config.toml
num_hidden_layers = 12
num_attention_heads = 3
head_dim = 64
intermediate_size = 512
norm = "rmsnorm"
rope_theta = 10000.0
bias = "none"
tie_word_embeddings = false
init_std_qkv = 0.0332
init_std_o = 0.0
init_std_down = 0.0
optimizer = "adam_atan2"
lr_head = 0.00751
decay_shape = "linear"
MLP neurons of a small language model. Each row is named by its layer, matrix (gate and up: input weights; down: output weights) and neuron, and shows model dimensions 0-127. Each number is 200 + 40 x the weight over its row's rms, rounded and kept within 0 to 999. A neuron's up and down rows have the sign that makes its largest values positive.
After each neuron's rows, "fires on" lists the tokens most often at its 100 highest values on Wikipedia text that the model never trained on. A number after a token or word is its count.

L4.gate265,137,189,214,205,188,208,189,181,266,208,156,248,184,211,210,203,224,245,189,245,181,205,148,214,240,218,186,196,224,180,179,239,137,210,196,156,295,241,316,231,201,296,279,270,213,217,137,223,243,133,142,186,204,183,226,164,213,183,118,217,207,136,231,194,169,231,175,273,227,190,242,250,262,193,223,228,198,273,202,204,191,225,234,178,199,240,211,201,120,203,179,157,173,216,186,240,259,143,239,134,219,202,166,190,155,199,88,218,180,195,186,150,213,221,180,119,120,216,168,227,170,198,189,220,231,230,215,146
L4.up265,231,193,175,182,269,202,163,217,169,245,246,206,227,197,138,255,188,277,184,183,180,173,273,233,215,289,197,184,211,145,250,231,168,180,145,136,246,207,235,256,172,188,220,188,213,205,231,203,137,136,215,221,225,221,201,206,245,188,207,170,231,178,231,211,204,212,189,278,247,147,175,230,233,209,212,192,149,237,274,223,275,170,248,293,180,260,162,219,183,227,146,228,178,207,232,213,212,192,211,207,200,157,175,245,160,228,155,203,215,246,168,173,163,275,157,180,165,262,180,171,216,234,211,215,212,229,168,78
L4.down265,164,188,232,184,141,181,222,203,219,207,181,186,216,201,175,127,191,254,191,156,229,231,165,212,228,213,263,146,238,150,205,218,212,203,176,72,182,163,207,188,196,185,204,207,201,169,261,242,218,176,236,196,197,207,191,172,241,239,188,194,160,18,247,121,214,217,208,283,201,233,187,451,161,272,211,208,210,156,212,279,244,240,231,151,198,179,221,230,223,229,200,230,245,279,156,226,213,197,175,226,204,207,143,212,190,210,187,184,190,173,249,160,201,198,205,204,185,166,194,190,138,226,226,231,190,196,171,196
fires on: " by" 43, "\n" 25, "." 6, " |" 5, " for" 4, "-" 4

L7.gate362,195,251,160,123,262,188,139,164,151,222,159,193,228,197,268,220,210,231,141,204,177,224,132,231,169,208,185,171,244,230,187,142,209,213,176,221,183,185,171,228,170,268,221,238,240,217,231,151,246,181,222,201,199,201,204,199,193,123,165,233,188,182,169,247,173,218,257,117,193,201,214,146,181,178,194,125,179,207,198,194,248,176,176,112,170,173,239,161,261,198,214,218,184,215,258,242,187,217,190,194,254,234,217,156,255,204,230,179,115,240,244,244,178,220,134,145,226,215,184,222,155,250,190,202,261,179,89,216
L7.up362,175,196,180,170,186,166,237,129,136,288,128,177,264,147,224,238,203,128,187,215,87,226,218,177,165,214,167,196,204,111,181,190,213,250,272,252,196,163,125,219,151,191,192,167,212,164,184,153,216,251,221,204,278,187,159,262,224,164,160,202,221,209,196,276,194,237,138,185,205,230,172,155,243,202,207,195,162,245,218,212,153,143,222,196,202,221,243,128,206,151,167,179,202,219,213,275,215,277,202,207,201,221,156,186,202,153,205,289,166,242,155,243,231,177,134,174,230,265,175,155,230,170,185,147,230,154,214,210
L7.down362,223,217,196,197,171,203,199,227,197,200,185,258,214,238,249,204,186,256,198,146,194,141,186,205,240,189,230,182,142,219,211,166,154,203,203,212,186,248,167,192,176,223,171,226,236,241,175,156,252,200,164,190,208,204,164,238,200,198,175,170,220,183,194,272,241,164,200,198,147,209,230,151,207,118,204,165,133,207,216,93,172,219,143,210,174,179,237,186,244,139,157,234,150,166,219,187,226,100,239,267,152,202,284,171,225,298,280,218,170,211,189,233,132,179,288,157,189,220,134,231,196,198,156,181,236,149,227,268
fires on: "," 65, " ." 20, "." 6, "-" 4

L6.gate287,186,198,168,156,236,193,195,188,256,127,271,290,226,210,192,201,154,204,252,258,162,162,268,166,264,217,131,164,199,212,250,103,202,217,245,152,229,209,172,192,214,214,208,214,138,250,216,174,206,179,171,231,201,222,190,236,214,210,189,215,224,180,134,226,238,192,283,235,209,187,230,182,231,210,213,246,185,173,229,225,127,234,267,208,143,198,172,235,202,145,196,216,207,159,271,226,131,192,218,124,267,204,240,143,145,178,198,152,151,134,160,207,186,184,245,181,175,225,202,240,142,255,229,252,137,188,232,214
L6.up287,261,157,231,208,231,161,203,146,162,176,189,163,163,231,207,160,144,183,245,169,127,131,155,138,162,148,198,164,161,168,178,188,189,178,256,208,216,204,185,234,162,185,163,174,132,215,160,122,207,156,267,233,140,137,210,250,170,232,172,261,225,232,133,220,239,225,216,190,136,188,137,154,243,137,144,208,230,185,221,206,209,294,238,251,231,194,228,171,160,156,135,210,251,178,200,195,129,178,165,172,208,241,256,217,225,166,181,182,254,196,251,188,189,202,278,218,132,191,233,83,151,196,133,147,192,156,184,220
L6.down287,233,202,101,158,160,161,195,198,228,166,214,287,177,148,223,198,195,174,248,198,178,172,202,183,273,209,182,179,254,271,172,209,286,210,164,153,127,261,215,205,172,148,252,233,202,188,209,197,187,121,161,187,177,205,140,147,272,236,306,221,192,109,152,267,240,275,209,280,179,151,232,254,206,161,219,208,194,173,214,232,217,278,153,263,138,189,282,243,182,155,210,306,248,163,222,164,205,207,186,201,237,211,194,131,188,214,208,172,180,186,169,198,195,195,181,136,188,195,179,130,111,239,237,254,165,116,237,173
fires on: "I" 17, "s" 15, " as" 10, " I" 6, "t" 5, " You" 5

L8.gate71,232,183,145,215,200,196,206,175,251,143,173,251,180,101,191,178,157,199,122,228,177,186,179,220,225,143,139,199,197,192,207,140,261,132,267,223,114,251,232,150,167,207,197,254,184,199,275,235,205,256,184,219,154,206,197,223,198,227,176,153,238,189,228,257,234,233,269,184,241,158,284,146,168,262,230,169,279,244,142,240,136,188,175,187,165,256,176,161,152,171,224,240,186,262,235,234,171,150,255,197,148,196,197,232,247,258,177,207,211,208,251,255,205,255,140,179,199,181,155,242,209,254,185,222,262,152,192,198
L8.up71,235,135,218,199,231,243,251,245,204,171,233,188,222,157,229,279,192,235,164,119,204,208,133,101,127,254,183,206,247,243,166,331,137,277,229,175,252,190,208,211,255,189,231,233,162,182,244,225,199,229,228,207,176,232,140,215,135,231,171,202,166,243,194,219,231,222,212,152,181,233,180,241,293,272,251,224,201,227,132,189,214,227,190,225,127,169,157,161,215,171,204,122,209,160,162,161,190,207,166,165,234,251,251,251,194,257,207,173,201,173,173,256,185,216,237,205,185,240,208,183,186,224,184,201,232,206,278,210
L8.down71,235,133,255,142,161,219,271,169,270,223,199,159,301,156,146,196,199,169,172,125,243,193,245,191,172,188,231,206,183,174,268,256,168,204,199,141,192,177,165,226,245,187,208,148,192,181,190,158,261,166,145,170,175,192,158,199,201,239,216,174,240,243,245,254,171,213,185,166,124,233,242,44,208,220,188,174,186,212,175,140,221,102,188,220,157,219,133,231,226,175,157,167,205,111,133,194,238,234,169,171,183,230,154,260,191,145,288,146,175,254,183,216,132,182,286,219,148,224,178,202,225,109,176,153,179,191,195,171
fires on: " N" 16, " M" 14, " J" 14, " h" 8, " n" 7, " E" 7

L7.gate103,126,186,185,213,207,184,186,202,228,200,220,164,205,217,230,216,187,168,211,267,233,185,147,201,202,187,176,159,216,208,225,127,182,220,165,178,195,210,187,126,183,202,265,144,232,225,205,205,232,325,293,193,223,205,133,202,217,213,185,169,187,154,154,208,196,305,230,156,236,205,197,195,227,151,214,258,268,206,162,234,138,122,160,199,156,251,165,176,189,181,192,147,110,213,196,241,229,154,201,203,170,179,225,190,140,97,225,158,210,207,189,209,210,150,125,244,262,255,148,195,234,161,248,200,176,163,210,152
L7.up103,177,201,203,270,182,199,250,189,173,176,197,210,215,169,197,255,155,183,186,242,272,226,162,200,256,162,255,199,169,185,197,195,121,206,155,162,240,123,161,160,164,149,221,190,248,200,218,244,249,283,219,187,178,260,246,154,185,251,165,162,268,160,257,224,194,250,205,207,181,210,207,235,166,114,201,211,252,166,208,208,156,194,183,258,186,307,167,223,159,211,158,152,188,187,177,193,257,207,154,166,126,179,207,132,179,263,185,247,199,96,207,182,183,201,184,230,264,183,175,257,239,229,184,218,149,187,229,187
L7.down103,289,192,259,232,189,201,229,172,200,282,177,153,200,248,111,88,251,179,257,162,189,257,232,195,138,196,214,202,260,183,252,263,234,206,213,221,202,181,198,241,261,141,189,218,228,179,202,240,196,168,173,165,174,153,226,192,124,212,180,154,224,321,273,237,176,180,221,107,185,159,224,318,178,217,243,168,147,186,198,174,207,259,179,198,282,236,175,158,223,134,181,250,213,174,183,166,251,208,166,267,172,193,239,222,184,239,169,233,152,175,238,141,191,225,217,127,185,163,258,205,208,225,250,237,173,233,157,192
fires on: " and" 52, "," 16, " or" 8, " into" 5, "aying" 4

L4.gate467,188,180,127,270,156,128,170,203,258,240,219,151,190,172,162,222,219,237,207,228,169,178,143,170,244,256,178,252,255,172,215,192,216,176,174,235,235,262,168,264,207,226,228,208,157,206,178,182,201,227,134,201,182,164,145,194,173,149,168,231,107,209,228,78,106,178,163,234,139,146,175,252,158,199,222,196,201,174,188,216,220,225,189,121,188,249,157,158,180,158,195,139,154,156,229,242,165,174,269,189,151,230,144,249,268,210,229,256,216,222,260,184,215,269,182,207,164,181,236,264,192,244,205,206,189,237,177,177
L4.up467,267,184,205,271,160,215,197,184,255,203,231,213,211,236,128,315,220,240,220,168,240,265,236,166,210,239,235,176,238,191,280,222,206,275,153,204,234,192,193,247,209,214,181,191,181,233,226,231,220,214,214,233,217,207,182,128,189,297,183,188,224,203,194,166,186,189,249,229,176,192,211,145,194,237,226,222,211,133,212,225,152,273,215,173,254,179,189,180,216,180,185,118,240,331,201,209,238,259,219,223,239,225,243,104,222,343,167,200,209,145,243,202,208,152,193,213,248,134,135,196,232,290,234,198,197,173,172,176
L4.down467,221,191,158,195,205,204,301,233,185,169,236,188,107,141,161,153,213,164,236,232,158,221,236,214,179,144,263,183,201,209,176,213,170,130,225,275,208,279,157,160,131,227,223,166,200,241,171,223,213,201,131,163,209,165,173,146,232,156,210,249,157,182,171,137,174,180,149,143,245,159,157,274,154,166,194,200,175,147,149,209,196,109,184,178,296,224,194,244,207,248,172,223,183,237,260,153,166,185,265,214,158,215,203,198,256,190,275,178,211,145,196,178,235,267,232,168,171,201,217,175,229,204,208,207,202,169,196,154
fires on: ":" 80, " |" 15

L5.gate244,179,92,135,203,217,141,115,172,230,197,155,198,186,191,144,105,174,157,187,296,122,230,177,239,214,178,228,156,312,217,178,144,238,221,141,184,230,237,221,230,180,271,258,261,156,180,184,179,222,192,154,278,175,150,234,165,189,218,155,247,199,204,225,163,132,201,156,217,189,208,187,197,182,156,233,239,231,160,217,231,178,231,310,236,165,226,185,284,148,212,172,139,159,189,226,219,162,165,272,139,174,201,155,241,242,137,164,210,197,216,209,174,193,226,225,181,166,198,212,225,210,247,172,231,191,162,125,204
L5.up244,199,215,219,154,215,227,127,146,214,202,229,209,180,273,189,169,148,181,253,183,187,182,155,221,180,182,185,164,176,180,219,174,222,185,234,242,242,260,183,263,239,138,196,243,246,248,196,185,227,262,88,212,178,148,149,174,218,121,208,177,198,178,205,185,224,151,175,183,267,164,236,199,166,189,161,228,221,201,184,210,164,198,146,147,245,212,253,262,170,232,225,109,197,233,174,217,184,192,218,165,218,176,148,214,305,228,190,267,140,258,197,229,184,229,198,150,236,209,239,175,153,235,195,277,196,195,139,233
L5.down244,201,202,231,156,167,228,206,198,246,222,162,189,151,279,171,198,206,197,220,151,255,192,177,247,244,241,233,169,216,220,222,190,224,167,218,227,156,196,134,242,174,186,162,178,184,206,193,221,203,238,116,210,214,159,215,191,223,208,175,179,213,213,250,175,225,188,230,220,157,154,193,469,191,188,183,192,215,187,196,151,246,153,192,213,288,178,198,221,184,151,195,146,190,290,177,205,209,236,204,200,187,163,112,163,223,176,180,192,169,192,203,236,187,150,206,276,206,130,193,138,185,203,194,253,236,199,180,136
fires on: " |" 96

L7.gate431,254,173,189,132,174,143,266,147,213,238,225,204,197,151,206,173,194,227,193,207,222,189,179,208,230,229,211,220,186,254,236,165,213,112,242,227,176,206,208,169,267,199,203,232,186,243,199,178,221,255,244,172,218,150,182,195,182,267,167,239,227,226,213,280,172,179,179,185,147,181,144,209,191,155,159,239,216,230,230,193,153,223,206,215,197,233,159,135,149,212,220,147,190,202,207,236,162,167,231,194,207,288,245,216,246,161,233,196,197,199,275,237,267,172,193,220,207,223,123,256,164,276,182,114,258,156,223,137
L7.up431,178,195,145,210,160,236,200,205,173,190,193,250,200,247,273,182,173,279,292,163,215,169,208,186,198,202,222,246,205,97,139,139,214,127,217,234,155,275,176,246,205,192,208,217,188,156,193,196,126,233,262,128,191,160,192,215,190,221,188,204,193,211,135,201,191,201,249,220,205,177,236,219,243,112,212,142,201,177,192,243,164,207,170,300,125,216,161,198,143,211,170,162,164,180,229,218,206,206,126,193,236,215,197,213,117,151,243,236,193,135,157,192,181,184,151,202,159,255,161,188,173,184,176,186,172,223,182,98
L7.down431,186,255,261,170,222,161,236,248,172,248,214,266,126,192,200,201,234,201,217,215,182,198,191,247,197,145,154,204,177,212,313,226,174,188,170,223,127,223,132,188,214,199,174,237,224,155,208,199,206,204,136,204,224,197,162,183,182,264,171,202,304,228,91,239,289,201,247,252,153,166,171,164,204,219,216,195,211,216,130,170,197,212,190,269,224,262,202,113,220,150,191,237,292,136,162,194,135,94,141,269,211,228,215,185,223,323,253,193,98,185,196,232,225,197,216,137,175,136,202,251,175,200,212,227,178,232,191,290
fires on: "," 71, ")," 10, "\"," 10

L8.gate222,208,84,189,277,131,188,178,258,222,169,148,194,184,128,216,163,187,256,220,297,213,246,163,182,233,223,196,235,197,208,244,214,178,222,209,200,220,200,219,221,167,199,171,196,134,182,184,192,243,219,267,176,175,94,226,216,227,153,216,183,166,202,214,194,197,200,177,201,97,203,129,192,246,190,207,231,158,210,159,261,292,228,235,196,175,217,114,199,252,203,177,228,208,239,232,170,181,270,190,206,219,228,224,239,194,228,181,240,180,245,171,210,217,187,252,224,218,193,300,200,197,207,179,198,251,161,171,176
L8.up222,212,132,160,190,103,197,249,209,220,233,265,199,272,134,236,201,178,212,236,186,178,164,167,183,175,153,213,219,238,174,193,269,171,255,179,190,215,154,209,206,195,245,109,205,222,121,188,264,135,217,271,226,216,220,243,193,252,224,201,140,207,216,197,195,248,260,164,223,173,234,188,216,216,206,179,150,211,217,185,207,172,189,218,151,206,172,137,202,149,177,248,204,202,212,210,171,234,219,203,159,299,137,233,215,184,275,258,234,233,156,224,233,248,173,205,227,294,271,228,178,138,230,203,163,200,179,208,227
L8.down222,166,235,178,201,173,169,189,210,128,210,175,195,225,271,169,172,209,199,171,193,123,260,226,214,176,196,192,202,254,265,135,169,219,136,187,151,187,177,206,184,173,168,162,251,202,207,182,231,236,254,162,218,233,149,195,114,167,208,124,200,180,200,169,205,219,201,168,229,174,189,196,370,262,208,206,209,248,191,182,191,205,179,241,169,296,342,167,185,233,219,186,170,136,219,133,210,190,200,194,177,204,188,156,260,214,132,203,216,250,199,166,158,192,144,131,235,178,198,187,203,269,164,143,201,177,114,219,173
fires on: "." 20, " &" 15, " and" 14, " |" 10, "\"" 8

L4.gate504,269,150,184,184,263,273,162,240,190,210,185,279,152,208,186,178,153,134,153,224,159,203,153,239,214,214,226,225,236,242,212,214,201,109,232,208,237,197,252,185,205,162,190,167,153,182,187,185,211,235,196,168,232,124,254,111,187,214,206,221,226,246,177,122,217,171,212,153,168,268,193,196,262,118,167,233,266,206,235,218,220,210,196,244,224,268,212,267,246,177,188,190,190,180,231,166,195,160,182,182,234,196,204,232,184,130,186,178,164,252,156,185,176,92,226,217,227,242,193,223,158,311,225,212,174,204,215,165
L4.up504,265,192,197,241,127,175,188,240,156,238,276,199,257,230,243,185,130,224,205,235,205,204,265,160,184,235,280,266,204,150,266,229,218,234,235,177,177,208,174,210,187,219,195,242,172,204,267,232,228,219,257,210,222,179,212,248,142,180,245,227,269,238,213,231,239,286,152,199,258,270,246,187,189,219,216,272,183,212,250,187,173,216,202,193,242,217,198,136,191,198,166,252,226,146,192,224,199,170,190,215,202,173,189,135,199,256,160,211,249,182,185,180,220,190,208,263,217,248,225,176,206,130,176,164,118,140,193,158
L4.down504,238,166,230,179,215,194,226,144,140,164,180,219,151,142,236,224,241,184,231,197,280,256,232,248,184,214,185,175,193,218,179,178,263,184,244,196,184,149,158,254,231,219,226,190,182,145,241,239,177,202,167,219,241,130,113,199,263,262,168,201,232,164,209,108,264,213,161,200,212,191,166,206,233,207,201,182,147,196,131,292,187,177,158,217,221,167,172,249,206,248,293,227,224,200,194,191,258,150,206,282,234,241,151,199,114,159,229,197,146,227,153,216,216,112,219,171,191,173,175,222,194,213,230,126,189,192,293,191
fires on: "," 17, "y" 14, "my" 7, "gy" 7, "lets" 5

L8.gate266,193,192,155,166,172,187,152,225,178,234,184,174,192,173,242,159,216,161,228,227,163,208,244,282,201,168,232,139,217,253,197,213,160,242,269,231,130,187,212,168,198,249,228,196,169,232,253,108,239,268,198,174,254,149,152,146,195,246,119,206,183,169,148,206,264,182,200,182,189,255,141,162,192,168,229,262,188,224,149,262,204,194,200,181,133,201,171,300,215,168,215,154,166,200,320,223,135,150,220,233,182,246,202,252,249,138,225,191,169,250,203,238,145,185,173,126,238,226,203,171,154,178,226,216,193,189,236,127
L8.up266,207,207,215,185,250,184,156,243,138,216,184,247,237,171,163,236,168,141,189,217,158,223,140,195,186,201,157,253,175,233,203,260,186,297,208,239,154,240,106,206,249,203,225,215,207,236,209,166,191,191,256,181,202,212,199,183,180,214,137,175,163,208,112,218,188,182,212,151,235,267,262,196,231,182,235,193,172,182,208,231,167,209,220,165,198,203,205,211,236,222,178,246,223,203,178,163,54,141,219,200,194,178,300,228,86,184,264,158,206,206,244,208,254,136,165,192,257,266,175,158,204,183,249,174,196,161,264,241
L8.down266,214,159,207,209,175,259,145,207,149,231,201,197,195,159,245,148,223,235,167,165,182,185,275,149,180,133,235,192,167,206,205,215,192,170,182,208,154,134,159,176,133,222,203,189,218,205,196,231,246,192,228,196,210,237,216,193,198,232,136,137,194,117,140,248,196,258,193,170,237,296,158,215,193,130,133,230,218,226,189,234,164,183,183,155,160,137,277,278,252,179,158,149,260,194,221,195,130,133,236,207,169,177,227,200,148,137,274,170,267,247,219,189,190,172,189,174,258,224,237,172,266,207,270,154,161,273,230,250
fires on: "," 62, " to" 16, " $" 6

L5.gate490,182,82,132,186,197,170,206,268,179,272,174,155,191,209,259,147,172,216,189,225,147,199,194,211,231,255,186,201,163,232,236,146,267,216,157,263,218,185,215,208,218,196,227,233,159,279,216,120,273,173,256,223,225,170,274,181,153,204,163,235,227,198,221,197,216,258,167,199,257,171,262,166,181,182,197,205,256,131,150,228,188,196,226,162,186,139,262,171,190,211,168,180,194,219,238,242,181,216,278,226,194,196,194,252,206,167,267,187,237,173,256,157,293,174,239,133,182,194,200,208,217,210,211,148,239,129,130,135
L5.up490,195,177,205,211,226,197,186,215,211,203,269,248,213,129,143,200,151,262,157,216,158,143,243,145,164,159,189,188,214,223,79,241,203,241,260,209,201,256,262,177,223,168,262,233,164,150,188,195,174,183,244,201,214,185,266,217,158,299,144,227,249,152,225,169,203,238,167,190,167,281,128,211,288,247,275,230,137,183,175,217,221,275,254,236,167,209,213,134,179,139,219,177,185,208,214,149,182,212,248,203,183,197,270,189,116,278,174,204,260,169,289,187,252,180,269,232,205,199,133,196,204,143,175,179,204,204,160,167
L5.down490,213,183,207,141,182,149,215,211,261,204,251,237,236,132,200,136,93,226,207,222,121,209,199,236,143,169,206,230,257,217,120,162,232,206,236,188,204,200,297,155,192,234,258,185,175,181,156,218,211,230,262,179,152,232,248,197,140,237,184,161,265,187,170,149,205,235,214,204,182,219,152,209,269,187,224,243,196,193,164,235,277,156,184,222,228,307,279,138,185,192,211,140,227,207,223,138,207,222,234,249,207,209,236,214,193,203,293,218,253,67,233,127,226,177,276,202,168,182,148,238,209,205,161,174,226,276,137,192
fires on: " |" 79, ";" 19

L7.gate471,158,126,250,145,187,176,230,241,192,245,167,229,154,185,210,231,145,196,140,250,223,189,129,243,236,224,186,168,205,111,204,132,173,219,250,241,205,243,269,168,223,243,241,231,204,218,225,274,208,276,220,203,222,152,178,246,285,220,168,199,225,218,204,197,202,293,226,119,197,217,197,202,190,187,210,227,190,212,131,203,197,181,211,128,100,216,221,182,118,209,171,184,221,156,175,228,206,155,250,170,169,230,243,218,198,180,265,201,187,285,288,212,252,209,176,214,175,232,219,257,197,226,192,205,252,189,212,160
L7.up471,202,259,184,213,213,296,205,199,242,170,145,250,180,109,195,184,120,201,237,244,217,216,182,238,178,204,214,205,208,259,209,144,232,166,155,209,265,226,214,186,219,147,167,167,197,156,164,186,200,253,211,173,220,149,255,278,182,296,207,242,260,176,117,150,212,231,186,201,234,227,130,205,195,191,154,200,202,189,233,212,279,159,171,234,231,143,200,182,109,200,213,157,163,222,126,265,272,300,117,148,223,253,187,245,236,234,194,247,226,197,164,194,175,114,243,147,183,220,214,201,154,213,159,222,186,129,147,209
L7.down471,212,184,236,206,214,281,205,249,209,199,203,227,201,253,192,175,172,168,214,163,167,170,168,191,163,186,172,258,141,231,198,236,228,138,158,215,162,155,186,165,210,138,177,276,276,179,156,177,190,244,214,163,211,177,203,224,141,176,171,156,209,198,108,188,214,165,265,216,234,259,135,299,221,179,209,231,181,253,214,223,236,171,160,176,122,220,190,118,266,211,192,187,255,213,213,177,245,203,183,261,132,200,233,197,199,244,240,187,142,201,194,228,195,233,237,102,211,236,172,211,245,157,199,180,262,195,193,163
fires on: " and" 73, "," 26

L7.gate68,150,155,180,161,261,272,169,201,290,193,222,231,147,174,199,235,224,187,139,225,213,117,174,228,184,157,199,146,303,175,198,192,210,153,199,139,177,304,188,195,183,230,244,281,112,266,211,215,159,235,225,203,229,186,208,219,213,220,157,203,180,161,195,156,188,135,235,214,268,236,230,141,215,136,220,196,250,300,181,181,213,210,219,246,288,215,208,251,174,210,248,167,213,234,173,186,128,195,175,218,192,196,216,201,206,172,242,279,210,208,144,242,200,205,61,203,174,251,159,209,241,249,139,239,242,184,217,201
L7.up68,197,163,166,214,185,228,142,162,258,156,215,167,207,222,200,118,203,205,222,221,175,181,175,242,139,154,171,200,221,264,213,240,228,175,161,172,186,139,150,207,192,198,259,186,198,69,143,191,257,219,178,250,158,137,220,186,171,182,282,225,206,194,258,253,180,189,210,181,214,202,175,186,152,208,207,173,231,245,153,233,232,268,245,145,264,205,235,244,290,159,209,294,225,206,197,293,116,186,125,204,140,207,151,255,258,253,152,238,227,171,208,136,151,161,188,217,267,161,189,221,205,167,157,184,152,183,275,186
L7.down68,158,197,208,183,151,133,244,161,242,216,165,191,171,163,246,211,139,199,187,171,168,155,236,189,211,264,213,153,264,210,209,154,205,198,248,247,179,180,188,249,232,171,176,220,129,183,175,171,195,225,213,144,213,207,240,199,118,221,176,245,199,227,196,243,266,221,229,160,102,166,224,225,161,143,165,238,257,174,230,138,211,210,225,190,179,177,269,247,259,236,119,232,229,207,145,272,168,180,141,175,145,267,170,204,220,238,172,233,283,98,165,168,185,197,178,172,284,131,194,230,168,173,176,208,184,243,161,296
fires on: "\n" 25, "-" 23, "l" 13, " B" 8, " A" 6, "|" 6

L4.gate266,170,140,174,174,267,142,213,238,199,156,199,259,207,197,245,177,240,190,260,181,155,234,252,201,245,206,229,189,276,165,216,203,218,216,199,167,226,213,194,178,97,213,211,219,132,155,166,203,193,210,199,147,181,206,254,190,213,185,157,243,277,163,204,188,238,206,214,240,170,190,212,220,241,253,170,228,168,188,252,152,142,226,312,254,174,237,281,249,152,113,146,156,207,198,186,142,211,202,194,230,211,69,278,176,160,147,222,193,184,142,168,190,191,162,208,278,216,209,137,233,211,249,250,144,180,269,222,243
L4.up266,248,149,248,235,200,192,193,164,132,155,166,159,235,165,194,148,231,206,220,183,233,182,161,248,196,167,135,152,134,234,179,294,168,165,207,192,103,235,220,205,221,219,190,182,212,270,203,159,148,198,242,199,214,154,147,206,212,302,181,225,203,231,256,196,190,187,159,188,283,155,215,183,212,132,227,203,210,211,187,199,233,145,155,190,236,159,212,246,262,88,238,253,151,144,218,246,144,181,155,191,169,204,151,220,196,200,245,186,226,267,237,226,294,154,187,236,172,193,257,172,203,247,204,171,200,206,246,222
L4.down266,159,227,186,277,169,187,121,219,171,99,181,243,127,238,187,204,236,180,278,209,184,162,209,181,140,220,192,263,174,211,211,209,229,113,208,286,186,145,196,184,175,171,186,202,201,113,159,189,216,183,164,163,216,165,151,211,179,183,208,205,229,353,217,212,178,187,204,167,117,235,219,0,178,179,182,177,211,170,226,99,231,230,170,217,168,217,233,162,187,211,246,183,233,207,229,194,203,223,225,203,258,309,181,187,185,228,169,197,227,218,244,202,177,197,188,226,205,182,242,213,203,167,230,249,138,158,203,207
fires on: "ing" 24, "s" 9, " the" 9, " You" 7, " that" 6, "out" 5

L7.gate452,197,162,134,135,251,135,150,168,218,213,231,235,186,215,144,168,260,170,124,209,195,123,108,186,189,189,196,158,249,222,152,162,165,183,135,173,182,183,234,192,211,247,183,286,93,196,241,176,180,198,204,226,261,208,163,157,229,143,198,221,154,158,226,87,173,179,137,226,149,223,217,138,281,175,155,228,220,172,201,207,153,225,178,220,240,260,242,200,204,172,237,150,187,266,217,159,167,218,178,194,236,207,252,244,189,135,169,191,218,205,188,186,214,186,198,188,216,194,221,175,228,224,156,172,192,183,128,213
L7.up452,244,187,177,287,172,261,210,187,190,245,150,186,212,275,224,113,191,219,197,230,253,220,233,210,178,224,134,118,225,202,199,171,240,173,181,205,240,141,220,229,240,227,174,231,183,234,252,186,136,299,197,172,163,191,188,278,194,82,239,175,192,219,201,243,164,204,223,245,232,205,200,203,231,184,189,190,192,195,247,176,174,297,230,131,225,180,239,198,211,250,193,177,210,292,232,245,157,182,248,109,190,208,155,174,137,226,257,226,263,147,161,207,236,187,198,160,110,171,199,161,177,213,188,197,204,200,180,277
L7.down452,205,207,136,233,157,213,221,241,205,266,194,253,225,163,208,174,211,246,148,144,146,113,166,204,180,224,256,151,169,169,261,262,188,226,217,226,236,213,206,213,136,177,189,199,212,195,172,200,134,223,142,169,141,262,209,205,218,88,191,255,258,121,185,217,182,131,179,184,236,180,275,294,139,184,250,260,152,188,220,128,160,226,161,186,203,235,225,254,246,214,183,309,221,217,179,201,225,195,223,218,139,219,133,185,162,223,178,208,197,216,173,301,222,244,179,224,123,180,241,179,211,201,194,240,199,222,189,244
fires on: ":" 35, "." 29, "-" 7, "–" 5

L6.gate6,226,228,255,180,195,254,205,205,228,211,162,274,148,94,202,132,171,241,161,186,157,187,176,212,151,239,250,174,194,169,238,107,174,183,231,202,181,239,147,193,231,237,250,231,171,200,233,284,199,169,274,192,202,193,221,170,227,219,168,226,145,205,190,223,170,269,201,170,191,169,218,109,190,222,281,247,240,209,164,224,219,230,227,101,225,236,272,236,174,208,194,177,162,179,239,245,220,232,183,152,237,176,225,227,249,193,193,132,197,163,154,241,222,246,172,195,263,168,167,198,177,208,193,203,215,169,194,211
L6.up6,191,256,205,179,218,209,271,133,203,241,191,221,203,200,147,151,239,272,201,150,202,160,122,211,95,148,115,177,259,210,218,176,181,213,225,202,140,242,163,221,263,229,189,211,232,109,184,199,167,280,175,213,159,211,168,227,249,178,207,174,180,208,270,213,240,211,224,130,137,233,192,215,217,270,220,203,257,230,248,185,216,212,270,86,206,246,257,200,179,232,231,211,181,193,198,224,128,201,213,195,173,242,157,176,200,167,169,210,232,192,277,154,212,200,152,240,223,169,163,226,132,245,231,158,200,235,182,235
L6.down6,191,196,186,175,196,215,162,118,227,209,152,258,228,218,255,196,237,197,143,86,179,205,158,187,142,223,174,214,216,141,202,218,102,145,206,193,168,166,96,201,220,246,219,250,221,172,201,192,252,173,210,203,208,212,155,131,178,211,162,199,236,171,234,179,217,212,177,168,148,175,215,124,246,217,242,189,265,187,291,111,214,229,183,143,247,277,239,134,184,201,226,195,292,199,198,241,208,214,175,173,153,155,164,164,237,224,217,228,134,175,215,210,247,215,166,214,148,207,267,170,201,173,189,229,171,188,262,227
fires on: " A" 87, " E" 8